python train.py --num_hidden_layers=16 --hidden_size=512 --num_attention_heads=8 --num_key_value_heads=2 --head_dim=64 --intermediate_size=2048 --vocab_size=32000 --hidden_act="tanh_gelu" --norm="layernorm" --norm_place="pre" --norm_eps=1e-05 --positions="learned" --qk_norm=true --attn_scale=0.125 --bias="all" --tie_word_embeddings=false --parallel_block=false --init="normal" --init_std_qkv=0.0278 --init_std_o=0.00492 --init_std_up=0.0278 --init_std_down=0.00492 --optimizer="adamw" --learning_rate=0.000794 --lr_mult_up=0.639 --beta1=0.95 --beta2=0.95 --lr_head=0.0039 --max_grad_norm=1.0 --warmup_steps=484 --schedule="wsd" --decay_fraction=0.928 --decay_shape="cos" --final_lr_fraction=0.1 --batch_tokens=[65536, 131072, 262144, 524288] --max_seq_len=1024 --doc_mask=true --train_tokens=1339000000 --max_steps=5506 --dataset="wikipedia_en"
MLP neurons of a small language model. Each row is named by its layer, matrix (down: output weights) and neuron, and shows model dimensions 48-303. Each number is 500 + 40 x the weight over its row's rms, rounded and kept within 0 to 999. Numbers have three digits each.
After each neuron's rows, "fires before" lists the tokens most often just after its 100 highest values on Wikipedia text that the model never trained on.

L5.down1584:406487471546493401488480432515495545487511520497461455536477487525521487509457512476554481505482500533460520452465545526531517521528518510487454525604479541403496503487549567522411535511449538535520493483490529478593514378520599443467461565501527521452419520471525495444516485476508456517539479478497473453564452448542467540464510589474476517439492517517498485508573519446537482482549558505373538532650436591507479492465450553517488477555531539470546562562540507573526521568484409496459521504485536483544504502550482471517474520553480474499558484443520457501503491534551465493536521477476457484497464464514494535447466537510514453444507506522458524510517521476468547512504512579610484513511503535435549476472513529494491529479529491448561469519495484530434484514502480
fires before: " |", ",", "\n"

L5.down841:486481445461538507514429476486506487525458538459475461443486458498490493505477495536465585513539424542508486501532462511563447514512479514470467529545513456512434515548454542497555480475568508514421500509560472454563495542490494542468535548473457545483401487542563505495520510545520465549501465547560521547602508562486524456525498552518438472496565558489485518529491521436443519536457430518436520507492537502465553532457449489515495489589415488526530466426464452549403502552444581464494437486558493513429509439480426546498500504548486457485500524480524464540481569477553500503515507522541482495570544485400474505542475518492495455487424586487478529489487529456531472425626511472451495489520501451479567465492484519509508508584502526471537514516488501504595516486567541
fires before: "\n", "-", "The", "In"

L10.down2040:425462582501421454552486501447480527457524497489541517488470493507489466525477461485504524474493503500547437566489455505515429468554493545345525475480418570550532472514514485472513496470504529431483492549426479505471519468568537491483495487515468530533495521487508549516451523567538423431547611480539495555486582517431531567525511517549495534487531493480567519493382519401442508536506483474541518452485492496431488505446533508515473495542484548516574505466510480510513516489533484541489556541526494499524495486416569543496519454576454579586548545454601430434500524574512492578458478534479493538519445500556484500429560506438504512471549471498477487451521507455494514454500524515525490513558503519513479441529441484499466480537388460478500497470518465488486498503469590
fires before: "\n", "|", "-"

L10.down113:507446518482494502480522529470528419543475452444576483523594619480512502540520486527503465477501522484502467491479481527460476448474467543487462575461437490526545484513506511395514524477513538482440492481502516420534564535544416571515463409455524532543493479446524541489505495422498494460485533539455504518492507556528447515533408475459507519490453488480500528541484507476479478560544517505496506501496503499468458501482520464539505506544510487527539492520501473499467522512484453595466538506511586543521513458551486527553502559491413496533444480548524485491542447500491516535537438572437471482584482529497514510486625485504498494510495505486512504497419539488383567508520528484497524572513507495494452541538544478476491495505462490530475501514439415531582441419469539
fires before: "\n", "-"

L5.down404:481476535484503484515466511496480479477514551482484549598510521444522497486433522414469524522482488487497558445463525467493489536603500492510545487504486496498502456487504482512454487512500543506508488506459538508580466549492458511507433536490558507495502499486544487496503566541519512571505493476469480516604529494463504506543503487506477491530500503476553543483501491493452472526541534498504517558425494491470413561481520530506499396483542463501546519491409378459561553520473606495588483493507475578389589540435492506515525533521476456510540488493467487457532439492573417520471565507489452493545482486620419502474476500432507446446467519478497522549490489475543467559556563495557520492502481491509478573506480363474510556493499499497497418434490424447586529515532474
fires before: "\n", " |", " ("

L5.down551:522541558507485530509487498504500520475450503458497554482508547505532506498514486456521478494498432558464549482504480553611476505563485561463532478567522510571463504431458487451496514514536490493483478474471513470588475590545533550475494465517477470493544483526517503511483518529519622536530608520430428535580540501517497520528504448570462534500508546498454551428516481491439462501456518428475529527442525452461478496498486538505495477578508518490549452447521479515520523523487456589495493539502487570451550454496518503463527434549541493448518460427489492535505485527523500495487524519515489554437470491505435542581510506519487433517487554522389488456535548538534516486486507517477488447507513541539504543569506485481478490454528518412561498513387456515501527456500479
fires before: "\n", "-", "The", "|"

L10.down1080:499478421457455510500528572490406435464516498510445511475486446534448526584532432474503522571527460476518536515482532456492528521517448583427549517591529530514507519563475461582508525553497516441446499524554466524425531476529563518592458467582552513453451451471484521516512526568461459493525458529449565538516438496446497466529476589504551491479411476495508435603540475482467455492539527409533491558557507498449527484515562433495453519530481511448600445511532515469442511508482516473487521417497493503520487494445584491391483489520503585494443482554460574573473498431553528536498466525527433460526503503455550557528506484505499520470509473535519470383527516502485495486489524424468513404451428537461486492523517512491504502492561503534546516481564527451565470537487436
fires before: " |", " 1", "---|---|---|---|", ")"

L10.down672:444471550500528541546461583506485530485516405475497438502469497477514521513488467468511474483513496504537462466468461545564477458490451569522542509467504452580523472494493523457454516478481497520438481457431587548513533471509463533486530486518478548506529510521441485484497471564570523467514531524500414511546521476507565486520526554585469534506551521522558493522497499441472539520481512493552462447530511510466462526494549465532464448592550575490529473549514456573445536514556483491497569495430554545550464417482607608482533454498489485542475520516608448499517489518484477555458508520470479507514518399470549515470483490464500389440519436500487488481479512504494536490522576536495490547544536500509456452492475443486488442508475461440453395501467536504510495531542548
fires before: "\n", " |", " in", "|"

L5.down38:388438473471345429486447502492537547503519583503483539466431502573521509487542512526523514467543446493500477458587523418529527502434469491501443466560497435450477523496507483513512472512480373520569496465498515530507537489470470505475517528552465514497453573454458508395491475456487545483481482446455476500532488499533446491530505568488474492481511483502531461538531487453575556493509514531454625502463501495501525479551429524514503563517408435494496490521489511532467478543495539518470500519553519450541490508493532505488486482429574491415472507436463587550564493555523499477435515499518515464500489500449577482509568554608499502486482448513503556497506464430499483469535484500491505547495486519495474507410469565539416574448519471435559508444469542560521517489472482
fires before: " |", "\n", " "

L5.down71:535553512548465482478463527501514497577530476531537508495482521460512471494428500440519453535458587523453510456558434487409603536525512456551534434521527490540537521439518447527481497528507504476526507485453520522493533569475478483528478474491454458495509516521507495524550540442505497453503530482467424468412544480524525498540495551503550541524446492510558500520493521525583516497471494495571489511549460477485480459512531585490507493415512562492474517568544482454550481482625427456541506506441494486482479564532617462525516496485451482516498538486573511535526420540551467519493428503545492502505451468475548534490518569512474499462493515493519506489501460584535552571477486499521487536509520516476468496511497487505532546578360427455606506508482572479463492552454541
fires before: "\n", "|", " He"

L10.down1632:499503506478486553528490485508518534497490512589500542489510475493549595527527489472538516514502449488467532441521421531615470475493481511498512442475542629474528494491469546546430552544512449573540504504583501494462549526505490500535499588512551524464469541504450518483538530486516498573487451574454504562489476512449463439524527492565548481518475467522532511598509429536486520447474558472619468499495444467503527464514529466558467483480481538473466504414480515470451480471521511434488565467504441483497448520497489490473480487582470464494460469535471487387487514471505561538491616468596428449455453512520507452474494467469486589495515514485498477446484444555490572460463486541469507408502469533459556513477469406477578594523489421524495471497519490472491439462488537
fires before: " |", ".", ")"

L5.down1705:479540497427445531557408473489515527509528522562509443499459578514432552497469482500556534406496507534506455496536487504474486541513511469496410450420496475487505566511498486464515496454494541545438536483571533445525573555477474532517520512501503511531605597491495492440532542551500494425490554464543516518527533578488466565516511503538532515528524526469490450534491506527517598483391427478470539525441509460467484492507472493538465522475457517488478521504571484494460570518522503564535473505515511523436511504484487547539470546515437501479510590451496531432405539508528532518497536512542511544499570495566487509525514552487550466490541532490508480472476455500469547445518527538541554499500474488483463514456488523550488443482504493495456492492457563502492512514555462
fires before: " |", "\n", "-"

L5.down1568:546489511613449513480436530475509471524484472512546544520472506501515494508432537453503476451517556514465522445551457476459519550534500506514514492497518422530546503405507450526431526507496508508557542520465520490532541520466459503489479477503456507463494588523523507500552512478527498463455549473509468462442556459505487497541484497607511550498530540495554523551482506504515488475519479519541462492526505487461485460494454520482522483490507539471515495531576528478489541550575486502511544518501511505498478588508565509518571407445451504478527481554482468470448444533504470507481473440525483479535442425491516505476515537532494500490495453513502504523507492437507520501483422517496512555456448591533458522435475517503524562693357429472550538567506540496434484476487520
fires before: "|", "\n"

L5.down811:548553515584485517531505519479501435527470476511508509500526591477520559491497488404540416464499475514481516518482456485531487543517466535530522459555517486574486544457495484460453488490495471530524501502474459463517499697508529588498483472514445396477491442503498496547492565521497558511517587492469404510466518482494477496544486500504463523477481514533496555472529498552482462469522486395587489529524538470448512483484504522510500521549473518493479480484534510497547536499498472534529551534537523565492541533466541492506599455561467504477499458440512462479479459524478545468516516483507521518469417486531462510532507481508502492505491523510468492481522628616537503468504525516480467440512501557508433518506494463450537558604453534513531535481434522434494517495528551
fires before: "\n", "-", "|", "The"

L5.down682:440497458458501528516507500528495534467518533553465501489467497582547508499526477464498504491496522493483496483520488497535437586500468567470524481520520519412517513520540566525481490505478383484533547512583476524442522483541525465479490543565501542409469544547474487457545461512476519510556386518471425496540482521580526461548497584558499515535475482491475469497540522476537511534483552509427372477517452520468510519515494472518501503513502568482491478496438488589421494564550469493456500506511525503573477494529505504472496545449498516502443540451552526469465455559466492488532497499536512517567473529466463421511500545635537467479499471510468586477494507494540545502489551474442511498489490475459508422476447568565481533456533529424535562546488398575465508549513468
fires before: " |", " of"

L10.down1020:531506516519519498503511514483464524501505477500488499452464498523504475500519534414511486501487503497505486509515442513554470511499474511488515504478520488498535512491494513502484535474483488494472479474469503528470544510498489490513505513528511512501512483555492485497462548506521494477499499503491509480512510488523493516553498508485484513464496499500534519527518513482470490551521532477540491509512475498504491512522476549494539520467471517515484503477502476475522518575533510519517616541460503525541525537511495490447530472491517521484505462516498509493526403510481484591460471493527375487494467470525495493502487496502450459474537531491509497483497528511472480505472457486483531475510402522457463499504539514539440469915533468473487460491479491534595513497511533
fires before: "\n", "|", "-"

L5.down1819:529442479569428663516475543489499576441536423459533455438490506534467482520532504496511547461533460470489491494498443476596522492393466507507513575548571431622501484505475459447503512524457512540555484506444499546493545487470424408494478501430484503541501519461506507480491504492471564462472536466480516513542519477478563538449504490458458469488509395483477507535505499479571507499438483524473514562450521476482486452491524541490471540510464498498538608534510469505447496427553515518548603488501501454517435514467483476505506479437455479467466509475492529452494564539510519516556494496508518452467567498490534436493618565503526434501479431513550469523517513458515558426404446504477476530513480544519454555463568483527535483461522483521539526478580508476499566516491460
fires before: " ", "\n", " |"

L5.down1126:533527482435467503495496490508505504473555584490504549550530507462520501536505524523513484514571478497427529459440491493608477434471488479476555527553538496451525504505471479479440494495401560473429523485518510552549447500608520515445566451594476481492549529485531525512407558480557525530514431497545557486576538555509491487434504521568533482558541514485496628562486501478397499468543395533430509515581493526496530479441497444514502502491478467493458403518502486509532470480576514501504513474457465550492490505453539473523482484546484491478489516500510584549539478500484442569563436532474421555555461479521546487489494507489525485567484512518392520495559606482484505465539497602535454490488512421511480462487555449478431487456474555475505530490418482528494512498572427
fires before: " |", " MF", " DF", " FW", ":", " May"

L10.down1167:528444497510535501450568497484506484453488519441520474418505515506529509526523483483508548480510456471569442519497505556509463568448556454490401558542518531456549484487499561478486470542510525529493484485554498490514545527455496514502528501511510529509513561536445505495511504536520500511579501524506494515470490501460511475513539515498493506477513494507549487560537537476493527529456537542509455477560554508464511506497542480516505494483501534467496487483485478516501469508507441516515598540392507444470582513522465562496482508510528555500505501523491483471509428555501512670420469521504433520520554503519506480512470520492499537480529465473519484466458491499496494500493471470514512456598430514462549529493401498529427497787518474464476473490509508496596413546536543
fires before: "\n", "|", "-"

L5.down1275:502585471513522511404432497492507543514585460457450499513500589543538506509478503558497477569509419466535563501470469344512590506451509449443430549470533555490483472507470501404566491470566475557524507506491560563448492411440499516507568494491468550537454549452498502478422535512499522455457521446512519490524543490445490618450540516388413498399541457449498488480523540405522511497503506513489597551474491469468442499516505538497477547568507486506486484561478521492487501527482514509526524448531502474486440536459501509501487503449481497526584499484513548411523511470505579511464534580527540408369528486470454443465610478510520500516518550489522475562455460414479476448490485548446500504529514495544508518485523501543482512441496493540532526474547465521492547471539481
fires before: "\n", " |", " ", " 5", " —"

L5.down453:529437483522434522465499470518502518476538559584474550490556406467537343525459520495497570482485603556492494518489511577421469546502491516493556522477535466447504480515427514581449486510441489454501488529508517530481504499576530545463482460563587457504497504522494494523466499503520597551509472525536513461564493476488511403543497500501495495515500480461501508485546523487492511547527474486475446480497501523531444484442447483475496486470566475508542423476471511550437566534513568397483505490501488464451483523496512480500500513527529426456485483531503531536553489466487484530546499529482496548543494508504519500473429474491499429516491486529479517439496580507488501530496453509500510481491506463527534564531499444509552510511500562406479503534577499492486451451485587
fires before: " |", "\n"

L10.down5:501497517525538472455496495444510466462510574481506449495516488476462513518540527452533501509507527497589491478458510513443504485525506521558509577482497476489505521468509490539454509492592503481482447512435537469514545495480491506506507493496511506487531495497489448507495516470525580504535506541508484501557496504501489541509520505527505514532546493501559540499455493511467485558545521490533515477496518489475492504461493506464570505599478484543468523502478502484521511534557492540499516519483510482478531497499480504468502527548500532525505473522518488520526423556531507599502543543490328436497533454517501465522483493482464465465476493477489492480484588430506483485513508513471501538524483495500495503495483486486455471968432499458487473485511493500543496526527536
fires before: "\n", "|"

L5.down1871:465576483522434536496514461490482628519555493498385442508485526593612550494530515572483484503490504474440499484513510463497526512493518504451502500546501562430499491528511546421505512464479492517640575530491540515497530479517499479470501514550480527506465565451507501448462497459505431468517420503489531447599488488519472513471497589475501489498532479477517554437490523423490454468480527490475592544491455555527450521516467498502486521549540500497483537519507523542507508535519479516479512505514492522544479500478491506511511533501551504502523476457556547568522504591486463453503476540470552530483466502449547461418558559612507484487512478505553537481513520469432509471509469515504508528482481509497508469473468536503388522476502495440541514458574482532487481512470507
fires before: " |", ";", "\n"

L5.down1088:488579521543483507478487495481530572478554490476478474488469548500612451473504504595475519520503489435507479491524429445560617489366486477480481517472517527476493519547557570399522474485477549482558554506540498537437543476509448449542510456473441561458478517470489507548467491487471368516452448547526528500487560553505486534465513574491491442459487400466502517475440480403570484467475540511515608544495471494510436548490527593518472518506497492497501506504505487577506465564497491516515509505500450435548345487483509499487494555492454476531490445458557477492501520522455637481507466521510507505380479484358562475458549463487487483484502485513532508479494557492490500532478406482510514539486524459447454472533495484477522501482509526527543550548605530513496536503492474
fires before: " |", " —", "\n", " "

L10.down1319:527500505431478468502478443529491489472457501527456509579509451518457521571422512473557485501521502510400543463483545482433586533530398439418496511478528513486512496489563533535448529443532434511437517458476487560499486520498480525530535545512508505521508501513486485461423535500521480505482455525533550529478453577463479463445526481448503493473497532670436544427496533492480472569576586439518525448473461469511523503496506431459492504482499527490551546511473535554477441473488560507497493492525422529457491506518525460524528513568490446491450458554515553499447506500443497525533463541487445546526555475445600493435472448425426460469507480434481523548494665531543577502496547529437536453513477497586482516470522501527575475571548501487479536522510499486496499474530518
fires before: " |", ",", ";"

L10.down1497:469513443495532613419485414555430486506478495556541470464450502536475486467529439497569465537491521510515538511475533493413521525475484445578476432470483598439462521475492450461483522559532501499463491567474427547522541431466546563494491523496515516439521535508416525529552459495551521497557538471520503483510512537509427462459481504511546502479545500514498470546589455480512497479487462540496467444503469531498517556546505473542509477506476538531537456483450506508483490485562481548455508474498598471511549478553511511542435453576506531489490565604604536494547487529485469495580515441475441535552550626438483513490484579494555451489456415493518501504467480556557512534489520373408556523497483473503493512457448493480484451442579514476501511485530463467427498550461538
fires before: " |", " Votes", " ", "|", "\n", " %"

L5.down644:583601513504425507483523515504508456488511459474498503496457565487558428498500496466536443503499510458464561516498488543446513520578522489531681445499520521504509526470515532510440488497484532489452486498496538468513478625466495522516493478548482433511520489505549502571458531487513496494551535522446437457509545518486480553515493477572546498461496493470575582492487544499454522479504527510514376481545503504498481525504480517500503470542520480491492501489498507497635522564539476487515466521506490550481519584483520495520612500497547506582506517453499508514498536490554518481458484552515489553527397366473497488535487511522494471439497520491506506447515497569535489549526522504507516484544512507512462543566516482445464487517419500445574486395498541504531518519475569
fires before: "|", "\n"

L10.down507:503448499468494514544489558537501595504528417467492506505467503525510473477487490515486461388504434507500470514514468524591549495470433580479492472448460509465455541487570600477477473503510516570491475525556488466439480566515520467501454463527542463490549483547507453465589493525452467493406503549459451612468544577426444561483529519494504503463505530516558451520485517514523479456511465563577487456480534465524417538530520478513541536555450461524540507595547513450503558507478443447523553536497494485455560464550465521505468512448493546474434468486473535453461473496476485522567511531471530480583526450586501494487559504517531528432473581493507569538461506548459531497443472496525477548543522435559493487478516516447489491519509443517521525490532534531497468535432544
fires before: "-", "\n", "|"

L5.down1417:486551535554486453577533464526518466486462558503488527448510524564588495495461481478507456484539468528454487456511593524478407451549479498500503527504460497440502506482458491578438443500507530504478529465534498464509479452560516535480505479631476539479467473520505491499477527517441538530545472557508567513515462518487461481482520493573484526524520498470542571563506487489480487505525466463459368480444502513525462467456506372547526530565573445532491527377463465549504486526451501509455476506562520522494568505481509544500499547566494491514514516516486553609551495474531522536452510493519477509582458512544480520490500468494528378493438459483470570471489569465451472504500500497475490496550489496380513473509482433431419567499473457503471459486475507482500512484541515
fires before: "\n", "|", "-", "===", "---|---|---|---|"

L10.down1314:499516411458456530496513500408512570529478530512482491466489444517488567470514454476472506487523488524567477488512493439604442489579502562450478430483497560508457472495497503513492531440520516538490528508540505477505515506571541498514501549502424534502525455499472467443515479554517530517516496484437481496496527500476557438523517501481500426547537489475564478496501503517455497590508499491464478444490502484371458430518514492438543532479447456490470517544502529533496533517470521421545528404477510486502424498531475614431476370497509541464554531468537473504552518497508549601491448538659539479524534519537490478441481545512548527453489534499506512408511491522488601519496575563449485470499458556507507482506463492489581524479474471591616483466531412411527529426481476
fires before: " |", " Party", " 1"

L5.down1227:520505490493506478500517580478520509519524518502579496499543456511513520513496532452486492428474553518542575491448505482506525541464449446513478574432450509479456450552626550475531473456537622519513488501428485516400506463522532549466443463429543528460520497465524494424465467529515489510492487495527500541544505483456491499489511486513540515502486455505529552425522442474502549505507521468548532427551486555509525526432506486530512528452511539519536495592477531513580571531531543439574523513484505530446510467484495489488509506488470529522516506530524465466523509447508382485540540512540507523458532471529537551431437516421487493475486413520413467477504475539475571522446474530461472485582540509547475544499492498545487438537478460452509495542608491474483512480445520
fires before: " |", " by", ":", "oph"

L5.down646:517536455562457584470434493536501571503400509510479489438435513459484480497582465498440524426553477553513571538576565498492569505418483499472450529465550491483492466527533490514502460504533418551555529515515484529454515427520502533510506528493519527476493638453524507445515393476503478505446425456530488493554485473494468477537530496435478482459494467486515462485487515477550522457541469594490538502526512503565501465528501472532486508455529524477503495519552513466438437466537492458458536529522529536522391442471462520507499499431574501508529541516515575520468480523502558468496509478450506475483510602542517473483541524617469501465540455523519488517523471454458442388543400507512504500432465542481550458496514569520498536487535480455562535454508504589488470483515436
fires before: "\n", " 0", " 1", " |", " 2", " 6"

L5.down1393:551490449449426521439502519464491570488496517494492492445495464517452526488492490487522520547486525467532500486494521468507466589437557512438503516513498442497524497585512395457567528456395520479518532462578500518521446487487528439482524498514460521464489551475483508497465531469456431447528503533522484505486493460470448463478497498457530496469559494482551437500474492471541512499422508426470515508466469512504500523473462568506490533504543470493491499462503493541474517520505474541460483505489497417448452501522555477444496408489500515495537537489521471421494520553480563568551524519440486488513513505554518497517506470424499483521501538493513483474490550445503478505463524488520543520551487451508499451494496562542503466744527426510465481448596473505570537580444536
fires before: "|", "\n", " The", " |"

L10.down425:546467494485503513529476502457480492444489553429502470488504433445489515503469494489526517540496453527504544568410553450500494516531595537490514468563486484427496515512512506492520457481500547431459512539520500466478521492524479512516460506526528512501480480525439500505498480522464488483537554514475492454494471470497526483505468461519508505474476452519581497507494526488476500595498607506542480517472493498526489488464485544447533475496555407490524499502442580550493504503436546517440544556501468511476548475505501522488512546465512523468482507551493515491496513493516562623490515482522353531535525448448520469488478531474542537502518508465485479553510537495471483489515482537505502467501373516461475498506549539489490454847469462508503427439515504474643532489510539
fires before: "|", "\n", "-", " the"

L5.down1649:440503529510497471512474532512523561547441417531601457456544559501502552504508504471554502499500463435521507466622452410506509504481489482534511448592477425474509444367513549576497522520472551490501505486548515463466563439482469550513533530469447546452452522473515533469535451491503446453453529538470463515564522466575527435490519505520549500525486495503591488540545482459540491505538559547450504468468509558511498520492511496533491475579489584497523495469463481518487564518546486537502563520505482481556442468538502512427520444537476477536518484494458519534488523502526518525527485431512511477411501457544547458532502497549502510499490521542474478479486507526542493505530483487494414459473489470430463466445446500516493510432468474559552516350576506480478546535441522
fires before: " |", " by", " and", " of", "100.00%"

L10.down215:510494481467511524467479484442469500466497582509456474351507428486488542497494554460513500474475486477514496482525504534522498537511508493487508536552503522420546514502477502518442555530455466463470460480534470535548539492486474522485482455560498509544492562530487473485487484476515478524492477505514484461457510485479484525470492450479495502486494491483600492569480512476417479562518563574551449495515565488532507514516486499526537468597512484528527492477546524539521500508491499568461503539399486495498590539533482540490479517537523539456475472617531510500450488505517531674494485527446284456521506452521553530517518510520443484434484539491503562478466511476495460537485477507508527497516420501507509498502470501518460498867478442438415494500486462534580491516504530
fires before: "\n", "|", "-"

L5.down1965:549493502520506464535503526498516479468495504476534514491491434435493492486441505464549485532416435519504462496406502526570487463540515521491517473522538484537437504555483487454500452525531505456463516497509471435515482646528495616500513519485517504582527427485447514515513537489505510491474515478458448493505515466504460561526468391498540506503468490522489476444511477515415464507507543455600517519521498507462575544476409511502508480491493457501517481418507499498584455509489471519459458503472475582454598465483435488442525457545507523468514417474475483511558520440502483527503537520481498542484502465464494500490528425458514513479518544489443537539584568578540501463581540474509484490487501590528469494521525514473565434491558509473530543521480485459544485468539501
fires before: "\n", "-", " |"

L5.down1388:511514484494454551520437521475506577454463483494481481491494636466522552500531508513453525495461478476440518520476421406615456488491546537529518447516450503501452498381457492480474482466535467493526501492476494542493502476564395469512525464483414588475542478481486495460565498479571443547450450446466480524504538529492457532435507503483473538468510518472494518520459507435524500492456508530508591528480519576448455520466506544491494488600464473499549457562557509525506496554499515519463510534473482470549497494487473523502546502605501474513516498507611513496484483504525515460439519570514489456425445536556442518511570460553478515498472488525499499521548510413495520502464416505480526553510500437533471487461485611507524530383489542471620551508550476513475509523563451
fires before: " |", " ", "\n"

L5.down1911:491518504560497393589463477480522462486526546527465517557499440528492540505462487506492549506526489505463506520468579560506470474563467499470530463561541489499551456483449496502445476452476507506493495476472512481511490455545535519505480501543450481476525643485478508490475542462596531502628491492441516455550446466498467463546503488531506448518537490494508543526470464516399465487512518461438498484429446502503556547491533526521481461494516553507558536523490439491473509503490461558519502552491500462473540514473514503454521569518529462524505487458494548493486505489549459500495473495490504523529554496491483540430440506616510418518427503510535505494489485441444510482464497517517487513484482522498595550467475484530497607507524463487543492491406518429539465459567442
fires before: "\n", " \""

L5.down1639:553554550513424456488547519512512450471413447459545556516471542476549529494481481396519432508553522498431486465529415564479488508533525537520558471571471466541552534376595513501473485546506494463496547486402485439522509553489530485541524446554482454514502470539538506526466494497520545546536560487440489523495520537468486519511493464603489566487524493485544584500500498502452477472455535501565480537447526513484467511457497494520503453572525528489531459422474452424561497526538462512489488497520504538498558570464535509495589463552469490515508498499488478540487517530528520460473532501520494490518396479531457528557529493554504408458517538506457538436484479572545547512554524496529519512520523494553509522604476478447429502377490485506533496448483482492543503500455552
fires before: "|", " |"

L10.down1674:500524472480488533603470541492532619470529518564536453486515366514482612554488503476503492507507495483515578481493570551563492508465482530456521531473516507505494508455494534482487415504464535532549514491512535522480481498434449583467487515537514582465525540451561487533460501484478489492485491521503480565496447469434616494530490534504501466544413454534512530540440496531497510474490417485528512466541483504452532465457555582519444525463437527441486499556515487518462438465561496416551455470513471578469505571498546478457482412405478573504509496400495479468478507528510505509457499559474477508465478482498517508474498464459463486423448483456484565568505483552503555459431514510471468402531516528544526453513518543514544528520502472516534479493501512541520458515527426
fires before: " |", ":", ")", "s"

L5.down1678:517528502508529536472431510469509591476532472515464454549508581512484517491554494528537506503499499529509521491491476462523589505411538505451441577423501543480502489559537517429552491439550496550553540488498450559401500446520477459473538465454492603523514495454461506472497489504531464447414471483521545477475545499507500557464501552408443481464472507481503471471482530489513495481494521513497619531463460463553450452561480524511489522517547542501480511629558526496533475495508538474503549481506477447532339499439534494517434525506509501513517458456537519428521525501481588519542504495510534466331535438473506490431589547517495539512526511508522494522504399435400474459464480482542506506511509491479501484495525474537517470438504474557484547482632492557474533515465456
fires before: "\n", " |", " —"

L5.down2040:505528487504476514416453551519487571478545452489418479478483671450532538506536498546496551484524520420529519496501520449505515510436505553497483546575400522467502500563616537461524506522517515506627476510492551432497503474461487471488539497562463527495545527441494517457507438444517454443590488532452496526548467527498498545538507605488501478425558539489531535413499454475521470449518474469478558597516503551521450536522510487500511551499489485508482525520492484500510486480576482554448535512492478492513422418462518496504530500467540497486465494484498542456516469538509562438505449581504534538476490440479535465489535547626519505487492529504483490514480492500525448475523461465484495507500511543448442504517504420505455461465512509516575508442497523577528483543408540
fires before: "\n", " ", " |"

L5.down601:599580513516399526492518512474522470503468492485485505520467555488533518496464507441498458472481519505459530537508408561562490517534489494479519448553529517582569515474487497462435499492470483518490533499470504486538485696490511534511514453509494483536540500502521498493496552538529551479487666486450442465528520492487484564569503485543475512465522459493539557448458518509408488498523516498564506524493531494487463504464451516513504480521480519493484489468533491513536561508518428538517556504527493549515596621439529519504572456571539521515521495440478473509462496475513556474455536491454542529455439417517478513565509511578489425479524509522495479476515500488485509511503472479518488473462476511546505539544497442438458509493489507475549537448446515459502511520504549
fires before: "|", "\n", "-"

L10.down1402:527476526472583486483465516552506511506546502524488459515555455420487428500485504517523534444442396502486511511539417524458505598490500447594444474531526399531526488528520584535547515536508509534450361497407482450519487502470523523532484436473436463513504545566509453530485446546472555514472488464585475517484499467478494435457491507515497496515456515418506548598533485531506560520451483537510505489588484514491450543461498523543518623554499503502544471506547531455533590501516435424556500523397440496450538395485500575469551493442496476517482583481455509432507527477601482516536538467472516490505480539498494547503567506523491399476522548502528524489468478521523534481502491513548543494461498481550492527447563531532493473495466461500503512553488496430461476506524435
fires before: "-", "\n", " ("

L10.down504:516491523520558507498508525469506486585516503478474503495522495516524452539498541552517444485497525474490545473455427566537475403550507548390472510539529544502503522489452482489473470569481453465499438488508464432515499447485487493496469407501458497462471509522458503436519465536558559512492485538526460545553543498451491517474506500478483447513394508486577503637468505478464471567530570455531493463506510528519522543467514542482530524473529453551540493498434530458520495487375535504501472504467528510501472522479442468524484436470529498539514411522491493597466460488493530541508511522502481448451515502484550513526517483488463465453478451479554487528480577485529484478541501536484531512542534483498425561439486475529435445513414433523450462502496493484508541517565569
fires before: "|", "-", " the"

L10.down1286:545509428497579494510489502500458558446515622530409519386495463462523496525448475483480496433505489505514544470552479500488424498495556470525485488392530496468509488545476512596527424505581406492502593478519524502516488482473475574499510501437515593511500514489480494523422557541506514440520541512490514534570499491543478530498517522513532516493531536515526457475498554469591519564501545459480491507490475494505412507491502463426492523543463409460559457465508507555528524590509526464491401546525543487497485513403554476526521440491480417506475509468494494484458515460493505511448499496541499472487521487432469478515543500471520478533495473492514479477540467508518470512437504503499473544480501530489539529512490466483564533491461510524556476532601468502521616498420513
fires before: " |", "-", "|", " 1", "\n", "---|---|---|---|"